Weights of a small transformer language model.
Architecture: LayerNorm before each block, biases, tied embeddings.
Training: a variant of Muon for these matrices, 8166 steps.
MLP neurons of a small language model. Each row is named by its layer, matrix (down: output weights) and neuron, and shows model dimensions 0-127. Each number is 200 + 20 x the weight over its row's rms, rounded and kept within 0 to 999.
After each neuron's rows, "raises" lists the tokens whose logits its output raises most directly, leaving later layers aside.

L8.down3404,236,202,193,184,216,191,206,216,200,207,232,177,227,183,214,229,213,189,184,209,207,188,191,184,212,218,197,192,192,149,160,172,188,212,194,202,194,204,211,222,216,216,178,194,208,177,222,212,186,171,202,219,158,204,218,190,210,212,219,182,198,213,187,211,180,167,206,216,219,183,158,174,199,228,206,240,203,192,193,229,192,171,207,176,180,215,214,226,182,226,227,186,187,197,197,220,174,212,218,194,189,225,215,189,198,199,183,224,188,208,181,196,179,232,220,190,224,213,171,177,235,191,206,226,179,200,201,203
raises: " he", "wards", " she", "ly", "ward"

L8.down2435,195,164,200,199,173,192,185,203,183,213,236,197,208,227,192,194,185,165,201,225,189,238,212,230,211,182,202,208,218,231,191,195,185,204,229,188,187,179,208,217,197,231,167,199,195,173,212,252,244,211,199,212,212,180,187,221,197,217,210,211,161,222,189,186,242,193,200,219,213,193,211,184,156,192,161,202,169,167,179,199,225,191,200,204,196,193,195,186,164,183,198,223,225,216,209,253,236,194,227,212,204,206,206,231,199,225,209,208,189,226,235,210,203,179,248,189,219,197,207,199,208,199,221,158,196,199,140,194
raises: "DST", "GA", "RA", "LA", "NA"

L8.down2530,164,192,209,182,193,197,236,216,203,194,204,205,153,198,200,223,211,211,197,201,202,189,174,238,197,226,214,207,228,204,200,195,179,208,175,192,184,166,200,194,204,207,184,230,196,159,171,200,213,207,180,208,214,167,168,181,197,196,170,146,219,193,216,205,193,220,208,211,195,167,198,199,168,210,186,216,221,196,187,183,162,194,219,196,173,184,222,201,218,214,215,174,194,210,202,199,172,176,232,179,224,194,190,183,227,193,196,211,197,191,189,193,205,216,193,239,196,246,215,180,230,182,220,195,201,172,199,206
raises: " there", " they", " he", " it", " she"

L8.down1849,184,150,203,207,237,194,214,164,212,195,206,187,199,216,208,161,184,194,215,200,203,176,195,204,176,218,205,223,202,181,184,209,206,201,187,201,195,184,185,202,234,249,247,182,271,201,194,227,197,169,197,220,168,185,229,212,202,201,164,219,197,200,207,195,207,219,192,193,225,162,211,236,214,184,190,196,193,188,186,212,207,174,177,234,172,221,192,209,217,179,188,210,192,191,203,223,205,177,203,197,212,223,218,210,208,195,207,184,201,176,239,216,195,230,197,228,189,207,205,206,215,204,172,201,227,202,186,187
raises: " to", " into", " toward", " towards", " back"

L8.down1100,217,198,163,226,189,194,190,264,203,191,220,197,189,199,186,168,202,196,196,201,191,214,203,211,233,175,199,222,178,214,204,205,249,193,206,205,168,226,193,256,181,203,213,160,190,258,195,201,201,186,177,220,200,209,217,217,168,211,225,206,210,207,206,143,208,177,234,192,192,206,177,143,210,212,231,187,214,199,146,211,153,223,205,191,235,222,212,220,209,173,209,172,185,161,191,213,209,227,183,198,170,176,209,238,185,185,211,209,213,214,213,207,205,226,189,186,212,184,208,184,200,242,207,181,213,191,252,178
raises: " The", " While", " During", " According", " There"

L8.down463,208,205,218,221,199,172,179,183,239,215,200,210,197,221,200,154,187,179,219,206,196,204,236,182,206,206,222,226,195,184,182,170,216,196,213,179,202,209,188,235,224,207,160,193,168,219,209,218,203,147,209,212,196,163,189,179,192,228,213,200,186,200,203,197,189,189,207,253,213,139,193,204,205,216,215,234,207,212,221,211,165,214,197,171,184,195,190,194,193,190,186,186,202,200,197,177,250,176,213,209,199,197,212,178,229,163,191,210,186,183,199,245,208,243,236,205,179,156,191,199,195,175,191,177,203,232,191,182
raises: " he", " she", " him", " how", "book"

L8.down1251,180,193,172,217,235,188,208,179,188,165,185,209,220,226,241,190,223,185,192,190,219,192,197,186,248,228,213,203,239,200,210,224,203,171,206,200,191,191,200,207,220,183,185,196,231,213,178,209,211,204,184,173,182,198,193,191,158,199,188,201,212,182,211,228,214,212,200,215,188,212,201,181,147,198,221,192,201,213,178,220,200,186,231,227,193,188,216,221,209,197,202,225,193,212,250,219,221,219,180,222,215,189,170,174,231,184,214,195,213,179,249,245,212,172,217,221,203,205,198,185,181,217,173,183,177,186,196,183
raises: " and", "ird", " &", " two", "р"

L8.down3705,196,209,170,220,185,223,203,241,196,189,182,225,175,194,173,237,193,177,205,209,192,199,182,202,172,234,256,251,198,218,227,179,193,220,164,216,193,201,217,205,214,222,178,191,231,174,209,186,213,190,181,203,190,178,242,202,196,220,203,179,220,221,203,197,222,183,214,198,202,185,169,194,243,224,202,194,193,199,166,182,143,202,176,181,226,171,202,227,221,189,173,191,199,220,214,194,197,197,225,210,221,194,180,187,254,215,211,173,212,204,164,187,172,204,232,196,188,220,192,200,217,217,201,213,214,230,189,206
raises: " they", " it", " he", " there", "="

L8.down1658,183,190,193,249,201,211,228,192,191,201,183,208,165,229,227,213,193,205,165,188,172,200,163,170,212,189,192,212,228,217,182,216,171,156,225,194,222,218,224,188,187,226,206,216,182,203,243,197,176,207,200,200,192,202,216,209,167,194,226,193,191,169,189,183,239,187,194,198,167,187,202,160,196,216,229,187,241,206,209,198,225,208,205,212,184,190,213,216,193,223,155,170,155,216,246,192,181,208,187,219,233,171,211,227,192,226,246,188,200,233,200,208,181,201,211,160,208,205,200,217,189,212,183,199,211,228,196,193
raises: " or", " etc", " and", " &", "eor"

L8.down2941,214,212,210,214,206,187,193,157,224,212,206,240,183,203,188,202,167,216,252,188,227,180,197,227,173,230,185,228,217,233,200,186,212,214,148,193,205,182,202,182,176,192,193,194,188,201,175,256,196,195,234,205,180,171,212,219,209,233,190,179,192,200,184,183,174,202,206,233,212,194,172,203,226,224,208,202,151,152,196,184,197,184,213,199,195,213,228,193,163,211,233,218,213,188,173,190,204,206,207,216,210,226,246,225,214,173,216,184,229,187,218,232,213,232,205,223,183,182,217,214,193,171,236,178,185,179,192,216
raises: " into", " to", " quickly", " down", " away"